config.yaml
head_dim: 64
d_mlp: 1792
init_std_up: 0.054
lr: 0.000245
warmup_steps: 479
batch_tokens: 65536
z_loss: 1e-05
MLP neurons of a small language model. Each row is named by its layer, matrix (up: input weights) and neuron, and shows model dimensions 48-143. Each number is 128 + 24 x the weight over its row's rms, rounded and kept within 0 to 255. Numbers have three digits each.
A block is one neuron, or neurons of one layer that tend to fire together. Before each block is what it responds to, as a language model described it from the Wikipedia text at the highest values.

Description: Short second or third pieces of a word split into several tokens, often after prefixes in, un, de, con, as in de-po-t, Howrah-ba-sed, in-st-alled, un-st-ressed.
L7.up315:106178168160150137085107129108165153136140151156130102129169160147097131134117140135120115145102163097149109109086120098145129158091131108124112122157153162103106184133116127129090177115186158102166147106170095141120166109148140137116137108147131143136157107136131117157084129112144169131
L7.up322:127182154130133170112149116131102147152160143091097152136092130119112153085089145143107120110129130128138130129124119149115162165132130115151134113120168079079123129084095094115148139117153119073171146136080091113145149151165127117122133096124160105095118161124116121128107122154112145172
L7.up583:100102188136117144159170122170093179137130129152118142131082115136117114111123128145118125157138146146150136109123107151112133136138124137103107106150115117107104118122117101156123096113145147155158174116142111129106087129175083156130149105141131112129167122114134164140140134136093084136
L7.up803:117130173113142105109119113139154136154111100162105105140091112135078200132130109110139120161145122149146147081095161154132144129137125138104094113093154131111150165140116089160129092124115114103154175135096100127092114121138067139151138122129086090121106161165113121103129136166138142096
L7.up804:082091147126152131141081139121152126124225126104153091093124128109123153107155154131154130141124093119143088134146145157104077135100144166115099157128144148092127101096129123148133146136119159110133160100124121104134151134095139140134121125177122129125160133125094148097105124199154073144
L7.up984:081107163143074144124103118116128132115100119146136100120108129125133129138172154096157126132151127096166136119142121128107091114099157142118095110162149043076060123131099090165118120120145171114136138103158118130140155118131129149218084102111141142119121110161121124122115122158148143104
L7.up1166:083103122150104136131134112086119157152137125109137101128057126077116135131119136161094135161141086147146157140128132173111085142147120186093138113188132108140109117147075093133098136131113138138144190108155075146097090115159129114132090100100115118134139122121088153101165142144160095112
L7.up1350:126110139155074149142155167142121150092132117129122141098080135112158101123176116115160152120087121133153149126094147141153096136145105103114136113108130141093091158095116102131106149130137168110149182123129097148129105150163125122125114134130123125135151074154149145165115133176171130110

Description: Fires on a lone "s" (or other single letter) split off as the first piece of a longer word, e.g. s+ent, s+inking, s+urfaced.
L20.up62:146151142125127166094134097116143146108132134119139112143122121119082134097113161133084123141124090138117145152094107086118128129134100150135161116122166139070147140122112148108064099140132141116146151142150109125129091122186127174132142141148149121146109145141132150094127130155085121111
L20.up450:087143133146127121159154139111161110126133130147114137114088122104093134081131135103135093111120127128093116162132121133096141145089130139076156151140104088113105182170110110126112127129141159140127161150100122123145117113133126090167135126110122086159117139109124124092151098138114130123
L20.up603:134101160171145122135134131158120097153144128133119169175116084126109105174133130118132153142087194149157165172140117114152106124151114105144124088102123132112108182144110127107118135106120121112151139129113160124111145134117088131120166145144163174152128154110132054124148114141131139131
L20.up810:095159157155178119100144129120126063131140141171147114121110126127123199140127138152160126139127134158134181155147105120102116117143168163124130119130142122144101151135128068151097165136157148150166147086133129098101164128116145122140142130127140105107148140086129144147118111147132101138
L20.up997:127125129101147141147101114104128124166141129137122128135083141110108100133178110163122121141101122131124103120130142105123128134142175125112123111122117123119132128135119154132134107152112153112132120122146122174119134124147126162133119167155120115149184161161154109126138147074123122099
L20.up1157:130142119176107124160161140138134163135134105083118112136093129095116127097144139098115086151163110137130150127138120119119128147123118130130163089112094103064118141119162104125150090115144170117137140157136102170127119127153127179132137096118152146143139127149145112121124135105144131085
L20.up1184:116106099126136097066108135167149131123113126126139102119099134100164124168127138110123103114104069140105113126154110124155092121117083122138142129122137142072084142110111094154121120102208117143136099103168121118130162095134132137137156114137139126119135137139135113121158159116146135093
L20.up1757:089129116195095153096130130094152088127095133124077149095159094114124107133145109119101120097089114093107134123160108126098101161110102117144123139081108092123138160124118106101110097124142174146116125129132132089123141114138102138145093101120141144162164135158068117093133134133126125138

Description: Word-piece continuations right after a fragment ending in o or y, often "so"/"ho", such as so-ur-ces, so-cc-er, ho-s-pital, Ky-r-gyzstan.
L7.up74:142114184130120149145153109142142167117158114130084134135117122133128150097126127148089128150099122179136115100155150138151113137131126135130117146089102121157128124115122114142188110122154208183150150093130155119088088135163117160111121123150133099115126098107084111128146141133143105068
L7.up469:135140108136144161122120133129123192135116134116125076122094120127099127086140165134109146141126105116154108150110130171125125123128144100121108106142145104151116124103129111131136174093167175101110157155126131115097146124129096131111065133189155137142148148110130170095152104121116117150
L7.up552:147149143139132096122136165159115106136149136133112114104115126112090157139163150156077097142147135178150110120183115115110160122131133115127164170111184150117080194120131124178138101107140137086091171128199136126098129108161119167142106134124126100139152126133120095096136121160157134122
L7.up687:109095145128136107129132090126135116135138137109131111108119118126114140157154111106100144116134081177148090112159145131113120127095136108145125128115113155137089098087159132159132114112111147091125145142136143158157105117115122093089116108161124148108186182112158141113134129103141121120
L7.up751:190146182143111114098160113134123121152121123144117129139151142082107101109108176105108105159163145152121114155127142110131136130126107122119095132156133134098126149097109139188120128133117174135146148129145094126134102121164135190146128129158103136121129123097125121125156092133145107113
L7.up1074:115134133110129140137107068143143114160165140101168124132112079104114148150126150147123117157166101128143107148147131145100097112171157093116115125128135112099084121120095161130130140089100128141127160127138142111140146157121098117161133117134173121100167122102176134156120114133136135141
L7.up1472:130094140109129138149136109141094178100130104133121120131100144168161121141132095120108143108095162126140097124151136128111140092124154084132125106126129085129116132106118134105135181108140147111128160095147097146084124108141105118095129093143156097106136073125134127142134136125134111109
L7.up1705:138125167182146139112146121148125139182126109126100107132132116142144138107143123102135151160143111085104136124140146145109114129106123110094087083121135164134122117170115175119158129124105196127139178109097153137116124140122081138090124143078080095135127145141132155130139104113105126130

Description: Inflectional endings (-ed, -ing, -d) completing verbs of saying or reporting, such as stated, explained, noting, saying, often before "that"; also other word-final pieces and conjunctions.
L20.up196:101130127115123104142141110116147126168128127097126134144119127137113127155096156164126120106104137128106122126164083086103102171099140124137089093126134119122085138090144099146105117088123136137173101131132131120104124131111144136128118120118123133170144159123078125107136136095120140133
L20.up874:116145141166145162102124110149175147156125147131106116107070177133141161115113153116131138137131173133123110153139077110131134108153143138120156081147118106141144132168109156138071149142149129124165151084108153144130137115140108129134151143127131105201142130134067082145139103132152139135
L20.up1122:128082146130128157134109140126111134124137137125084125126076140091167102105134122146121148125139124130111110106145144159123127135128132103107152150123112150131153100144145122134115137114167115141152128107118097106131137126176144160082164120127131112146084124132124126118159125143129101130
L20.up1129:148134143130113170077141125113141144153154161119140144115087134158128125106138107153135100139095144177138140168144134153156127167135127117143124101175122058093149149130111114089132112143132109134168143119111150121173141062122133134132152127146139133138124115144086146148161133128129111130
L20.up1266:170139121135117127123120120088198166116108121114129122150074133121092144114124172104121129115098098146070111126145118149138129100178097118117109184138140133136118118129087091141128124123134130133155120124120118124176163153120145176136134115106152132152127150127092099095109096127170164122
L20.up1272:118119139139159156088121126132174106166116128123134106118157136142176144139139139129131182120098159142112118159165128181133132116130068116105128115125123088076111105138081139137102109148145120109151109102168105111125151104118206154118171117094154135166125143131068114113111125159083142140
L20.up1301:091168135152081098134153147094143131171154108117106144113102139089093135125118161124120186114104142155162131139130092182139123146110120115107139124114159133153062099103108130148107110167140125099113139121137129124110163116159119124155137158113181184151163137104077102123136081119129140135
L20.up1457:125151155156104168158161177124167123175153134129089169109120109101143124127117153100129136154147130161133132141140164111143148131141111105143131140129167041147119085120131154085133122120133168114158124149100106138114148130142178099110130102112112125145164157071128095136119107133104139160

Description: The verb is (sometimes was) right after an article's subject name in Wikipedia lead sentences, e.g. "Platycerium is a genus", and newlines after "= Title =" headings.
L20.up392:123147129123148145121129129118183152156108130135118054140106146118106133135118181165120148083125098118140137099151129160073120135129132099114126106094117073151128127133153134129109125146147124102190174068082127112124164135163126144143126114117097126112128109114139149144093120186119171130
L20.up641:139138153170105118076149156143144147077161139098191073117116113125114135159124141115120121158135116140138100108136124111143172128102105085142154172139125154105119167130118159111118141107122126132167195112177127121090102133196090125177144115128148176112119102136106126110088079137128112158
L20.up743:155167084133126132104129103135073132123160125143126126090096116100116128132111195150159131185128099134136133184160091129132122081149138146157129139096136152128117132108088125149170148083130165130136174145126163092178085148135115101131120092137153132126123173143118150126127112174155135124
L20.up799:064141119159119147131157135157151175125113135068118105071092117129144137143166173113101117113113102129129121127190120103141183104126142095133150117103151093141098129054142133118093130137108156121134126132147145134112138149152102099139126160065129106135118152111090111121107093147111143110
L20.up931:139149120096118129106144128110145148128109135098144139135126101095075145101118117116095109155083114172119094113123107155079120123114111113125137125116147117163155045082142139124170089101157154111125095111150160077130157121153142135074168185138117129169117194152144115109095083114100126119
L20.up938:108105131096114142144125147123135171137153175111101119124111143106145144181128116089157108147083103138118125154171133145113105119128083149162169144166170127142127157113134122122081131156135104150174172051146102092109127143185177141127138144140129123094138146150078115100109101207153140141
L20.up1476:082133122118084119097151156166143161118106125150081152067139114118115128134140174105124104181146148153167146159068114145109157155139103095131153132114118147130118114105101146147112138150103142109159155165123145115168106145142126087114176123126126087112113135138101129157168101128135149114
L20.up1564:095114137137156148128140091096090134111129156100157081163108135151174174127141155084149141089100148145145144178131123180169153134116112118130166115100139136142119092122091117124101142117128167125146119105141133115125101147151121127131179148121125104107099120147151146129114092138122080135

Description: The word "of", strongest in date phrases like "As of 2019" and "rankings are as of June 25", also after nouns like "part of" and "member of", plus scattered mid-word pieces.
L7.up415:129135126107178120139120117148145160138118170135139098124122124098140157127165126142106152162145130109121149133135130141113104132123156123122119109114162119121122123085112106110113095120167146135163139079114143125127093122158109076120121158143132127134138105156141163145105083166116140123
L7.up482:118136128167133116123141113139161191133130117095134102113156120117095065093133151128119132144123137170146092127152115152145111103125104130137119133077147092156112147124119117126113107114084169135079190121122093139115146137125109093113134160152142128120146117173140158130188106161101157131
L7.up586:130134135148139132140099129097194164133131123110123089115148126145137132166152156132114126143085119140146168152113132150114171143115134072153146172130172129112115141126121104127114185089106139126129156093150087097101151110174114153158145077154152121130115156165127121063131113146127139133
L7.up991:114166145130124091134141112112168155142117115147116048079073129158125129135141100128173154163147118141114147138174109134144115120127124109147132148107138150110109140126108123141137114113144114114098166130191124121086114081124103115125112114160118124129145099110128163176129114127173102123
L7.up1162:153118093104187140119119088164138113137119097146137094096113123163122121143135184075158134126120138099139111134128159138106180127145121108109122141161110085153110139102152128129098155137137148098182114134171147128103102102105124098150100084155156128119114140145116129056123121143101094114
L7.up1226:134157166144162142097116156125153147145148121156124088137152130120106154097115129108119166164137120194149129146120102085149154203118137122139120134110136152153156102132114123074116162155138175126113124075122098081099121137158095132148127132115115137125109147130153164130144115124101122145
L7.up1581:103140140122161142085140110153107152161140133114084071133140078112113141136155177092130152137122093103135115149121140111138120116119120105143132161100151114139133166103137110146123133095130129135129138127169139086124136162120072147128140092140146167112158171122142150093123080125127108152
L7.up1657:089132099127120099100096141116145152114162138140108117101127104120150135163089170121134159128144144117143132120086141118094100084108113115163162117116113116074130157142125106082068134119135127134148143088162120154112139118123113118102152083117119123104178137101133135121113089127172106126

Description: Final word pieces that complete past or present verbs of saying or showing before a clause, as in claim-ed, show-ed, reveal-s; weaker on other verb endings, table pipes and name fragments.
L19.up340:086157158154106127100121162180120122131128112130163114112119134110123140104127154134158128123134135116139190137145131151107191143088129119127144143127128156095147127119131060119131150087125128094124131114132105064130110159077123110102122159088086126156101155085110108137176131122114131082

Description: En-dashes, hyphens and colons between two numbers in score or result tables, such as 6–4, 3–5, 2:21; also scattered mid-word fragments.
L7.up775:134124112145126111147122134117114138121143138122111129104110149106130124097131119143122126123165167116160145105124134145113126096108142088083147072103129119104125144108115162141089117115188107055159174107138105127078158111128141146153132125158068112166172108121079147150157106134146114117
L7.up807:132154138115080121143105106101130123148168154122118113172112136070128089114126110145149118126149114118147135132197126150131102125146114144095139146117103119091093174115097137159136101115118132117111155114155112146172145150137122107076144082105123121160178144103150156149139036126161135120
L7.up857:136129145111116107145120133130132125107162109129124127058061134092137139125107157122138127138098180135142118165134131140141141117097086146123137128144132129148117170118143111140155122148130152086110147127142171100170114119175128155115111057148156125136098088157150110147108122121142116136
L7.up1265:101109170160112147132146124115133111137108102110091112132124099155155152144134166172121150144133101124161103158127127168084121134125166100100097081142138142082122134150083096151125100155112169122150190123136111121154127139133131130141114124159099129107162107099141116142143131149146100101
L7.up1360:138122131159137159100179127092141130128117135129125099121150124091047102125129092146183095113172153121118128124147128160143140125134104141115158120149110146093132149088123147099081160126154172125182111133151148139152145177162121142123111109145107139142123115069108137135128113146138091125
L7.up1391:071116126119120097120106137088181144149161164100141090156115130140126090091139111126122115153111146098186159128090053133090130103109104138117095165128096138129127151118084134140089165084148117136134123049094084121107130133155161117129155142120155161129111139149094121157150117124118115130
L7.up1487:087115091090140111142091067100123137159111088168108159124078136145151115142087098135103093163142117183163134138135136137085125112092087169139119136150185137134127147135150147154138139108123138100137154127128123123091163121104155157108101121176093137131160135150188067135135105141118148128
L7.up1652:108126133148094130141147124098144123094137149105104161090095129142124161095165120095156149133112163118167108107110098135136153102135105136123145128147150162152136144087133116116084129140135184099147152096165139125117181149119090160140095162156095103150127112141083159129112124123127107140

Description: Short middle pieces of words split across several tokens, e.g. camp-a-ign, part-ic-ular, Fin-an-cial, Viet-n-am, plus occasional table separators and commas.
L19.up1255:125126141117120119126140070105134132168125136136108136130165119108191109105140133097143112082142114142069110142159127154097115091127138123088138115136083102121123131132128119119122174140127159144134123126103110140166135129135155108151151108140135129096154135122104069121143118144128111136

Description: Separators (table pipes, dashes, parentheses, colons) right before a score or statistic in sports results tables, e.g. "Aberdeen | 4–2", "2-0".
L20.up281:104158097138134136086133113090149108136150115123067079137108140138103118106146152145105090158122104158148162153132164132131094104145109125082133149153146152098068159142133152141138151110162121093140147115133121092120150132167113123132151098136101129113112169172139147135130121154092100097
L20.up633:136152194138107114118131160099115103127125150088097126130126152113096138117108118120149166119111091176118138149107163170088136124145082124116146118152171112118148165169157159118111151160106133119137119161102093121102127121128107154139121143106166174186154099113114108146169119159127161105
L20.up824:146150115154146128121165112114170131143103146125102116130153124130141121143126158105126108119139132066144113124123125144138101095182107082162151130141090148119122117124135144146114150117137130098128095070114146103115135155121146124137108147120128101137144164126140115121103109149118132139
L20.up867:158141103143116108108120099100112129153111123144084146124131196099125107097123125161149149139150118119119075109131128130137126125150135114180150120189105129113161110142133119150127152116167113106138222132097080125119137163115139123103139125120135156093133165096121127074136131128121156107
L20.up1131:148099161183099106139107101142156119132128139123126117145115138143105111103112148126123175146098123114130106110115134146159144153166129104144142162133150115113146138160106124168134113111124129190179114125131131094126111146137128133124122094134152116146096148152127162127093101154140038098
L20.up1147:112097180162168141122142112090120135121085121128114139132144104129122107112130137134120175126153105102134089188125088105117136129155153114125111143136096143120148153171108131125133206101104144130140111124077166092105142167145105142145095125129135158150114120151108144137140106169133088100
L20.up1309:146154085096132098112148144094223118135125114135100132135128143145110125113125120137126128141101147113129099132075157163085123127131141110105131159117149102149117173151142151111145137125175127136137094087128102118155132154169142126098126150143183141179147187122159113146094100108117148117
L20.up1594:076124128141141131134129128137133121110139124120156129138129117126144101109090133071124132115054132167163119075189124169167170085086151132124113121139135084102083110114117101138107112068150123086135115125099092099119162140120076151138155120132114142131160118117084121132129130141108141123

Description: Function words, mostly "of", after a noun and before the noun phrase it introduces, e.g. "sons of", "shape of", plus "and", "as", "after".
L19.up71:122175138151123097135124140116148152115159141138115120121122120098101125093106092128163138158104109136149128136095112144096140125135096098137132146123147095094092119073068081142139128119153132143139151102146100166132144155136165120144112113141161123111133143114133118094145148132127097125

Description: Short second or first pieces of split words, like d in in-dicate, hi in hi-red, el in el-evation, plus pipe separators in tables.
L19.up296:112080122170133154149129150144135149148138158115128061076137119110161138171123129174130098141153135122132169204119087152135165119082126110144123150138146084129119155133112100123126163097154112186129179111116110125098125155091093127099141149116160129111153114106157130140155114128117127136

Description: Line break right after an "= Title =" article heading, where a new Wikipedia article starts (species, chemicals, people), plus weaker hits on closing parentheses, table pipes and section breaks.
L7.up23:089130151132107174099129141128122121109087131116121142114119109105104149138194132119109135120085154142145094145096153165156145117110104079133126160125137108144091176128103124157117126138161178139135161122117132166148112100133100080108130136121133138074093139121134154119142085133131128139
L7.up539:132167105135149114132146146086104164142110115151103067125129103147119147119149121086122147103106146165151116135120112133117123116191130097106145134094113120141118119097088132183105123143123137122135174123128115071062120094094129131115073144132140147105130116131141131084123113107118104131
L7.up569:135139115138136132099117127076114098131141176142138125106092144138139175098109086111088138124126106127176076122088089132139127105133146063125130147095141100147130113095123106184109112119120159168151097100107104132102185159144131111156121131124100115145152114140133130112116095154111109078
L7.up638:113127114162109141153136165132118151127097121139122106088104138134131125119144126116139143148087132113123134134127114180082137162111136076098099141145132117152085133135115173146120117119118142141121135132077103138101084129142115103126139163180102154113173160161145109095162132152100120125
L7.up646:157070103112154143093125166092121143142153134118137105126141116140137173106159116156126145124121136139180105105133119107127123124114127069096116145104122152143085137126126120168183146106163160132134145114111113138188137116100114111091131144126101121104110100136100159175143116135116168097
L7.up859:111083147154106113140145118123135134134125135132117104109092114113138117098118122115084150165101150207157087122129167161127104098165144132082122138115064109185134161121120113119123075106165178119143155111122102095110064109137136122145127095132128122142114145160111104139141097146102089107
L7.up1441:112137114118115131128111106142114168146120097130092109107131127144147124135125109142101156152126113125176092081109117125116099141111137090110098106122106136172079154128147136164143101110149139137119146118113100130143138102136169080147128136106110127096148176117105135126136115155147138090
L7.up1549:126127132126139132129134122107121115110130118086127080118116117111123139145110138122101128116130155105133094151110123126126155131120126073116181136135133176128101200108125133145122142117124141172148156114175090105130157120140124080077121128100135128138137130122181122108139147139114134098

Description: Second pieces of split units: the number after an en dash in scores or ranges (2–1, 5–7), decimal points in stats, and word-final fragments (of-f, diffic-ult).
L19.up704:088131119140142128125116131116130098134133115102117159107070157108125118110140114152124113147112141153143159120137134148139116155123113123109138106154132106097146116125098124115060155131117121111119073084096145111117128146176131132089157176152147149171129124173050125151166119166136110169

Description: Word-internal pieces that continue a word already begun, often inflections or stems, e.g. reintro-duc-ed, appro-x-imately, help-ed, de-gre-e.
L7.up34:107146119112129157129117151135181088119169137114150150142094166134129152078174146086082127145134129147145118121116141170133155116121132104148162123146136123080131137091124173105145140104094127065113180123123124147173131152190111150122147116119116124110115143089136113138134129127181147151
L7.up57:109113140139177139137115109159128134144118090137132157156144159099129124124197167134092090151125130114136171113112121160141126072098090125128094088119141129121141140121124106139149168100124164103146130097105097094136141134155139123132169150134157116111182156069136119117126103155152137103
L7.up124:152142104120151153123145157115120150164094154107103206164152098130095115086131151161114125145113136136200150156132147145109159082118138116120131131120079149133099110094105082182102114117167157121128130093089113149138125087094092135100128134152110080118143146171153111100139132142122098105
L7.up255:081081153123114154105159107128151185145164130135115145143093103128119122134125155105146138106124132142153188124145099108112107115144117101152124135120118105138146131100104120120140096106080150148156138131109127138128119152091129101115129150142120107107135137120155119131123081151146101133
L7.up503:139166144130127122075112111093152096138141146140137159176147137150141151110120142139124115115152133126121103107098121133140136123101116114128118138146139140133111085083122140142165097099140114145110157143144120140153132124160128136094155108101131091090121142094105136102088139144143091150
L7.up578:106088145165135106130129074102102150136133128070102130085163144171098125143138137133084119134142125116146107153109145144120122153118145174100130114130100105143107114113150134122101163135156127096108120122115116152202104131148120107141159133181115151169113160114090132140136100120172085134
L7.up1648:163175131108144125151130095107144127107145101122124133097119146082136147110112130157161131076141160115144129148118129149124086137131119084129122082161128128080138197136117093133088143116134124163142142119132094158110148130180147130127146086140136142127118141105166078113125154174124136125
L7.up1663:148112179157141137127109137145114131154163148090137155116171090097135109134175130111116149128099122140145157112116119118132174122094128173143143090119091096150086126103116130115125168104150122132112101097136108113122153080188139069120181130145146129153129111149120124180094122148156133142

Description: Word-piece tokens that continue or finish a word split into several pieces, such as ing, ic, ated, ations, es (commun-ic-ated, found-ing, Acc-es-s).
L7.up294:127154123136177159128137151136098147130142152153144134135092148126163110146161108144168177136146132107136088119073112133115114114117128119135165098135140090088077127094102100117134142141142129112167092091172133103133176091144126118145153078102108094165128145096123107138154096123126119154
L7.up516:072152157103130157098144150168094122144104142116084120090116119114182131135133123116170171134135106099138090118129132160155164124132128138124131162139156134144152155121115122150116160104127114158138132111120162079163133153122111111147139130139110132110105113099132138147097093164152124140
L7.up730:047122112143115159108123136115180119101130056120127149122149118124119121161131166106193105125107163129140115138174069174110141091156091133111082138146137152086146130139146111139086119141151149101114159152113119117114146152131135106157151176124124133105112128108119110132160098119124090121
L7.up897:128180115144100146112146116135148157147102122122137136126145178132114103148152127089116120168116091089108141169144095135080177132138114114109114109140105135172128165109125126170126125118162130126135148133111121146153161110102118112055145126103146099103165122110144128128133098124144104111
L7.up1029:120111120145155169141143106134122139127099129127068158128097154113118124155126087115134122144131136159115100129161131104136091162094114127147153094154158155096107095155134115147147158122179135131156152152127145111112057127125113086152182112153101118127160145130076106141147123197140104121
L7.up1323:130143127085137147119109086141149173093140129134118125132129156099149148097145146120139132123110165142161133139157152167106164085145150158126127099100093115112116120105120109135119138134108158091131155121123119110153143104094132104107143092117180134090124145118158064137123123130135147146
L7.up1382:129162155123134133119136085136178138115126157162123121105129138132174133142147140137123132121137153147176139153183099117104147170086103090092083149135123118141151148151151096141142110100163125123126102123123129168130095133152126086105142116144130106145084117101116115163146133107145124126
L7.up1534:121119178104149123159144120132155152134181149124112132126103153102152134126107148136096134148088091104131151146154094116147106094097115138147091141121117107115105138141117128174075131121107162126166101134157145105153141137128129108143129100118160107154169130121109135126162120185106126103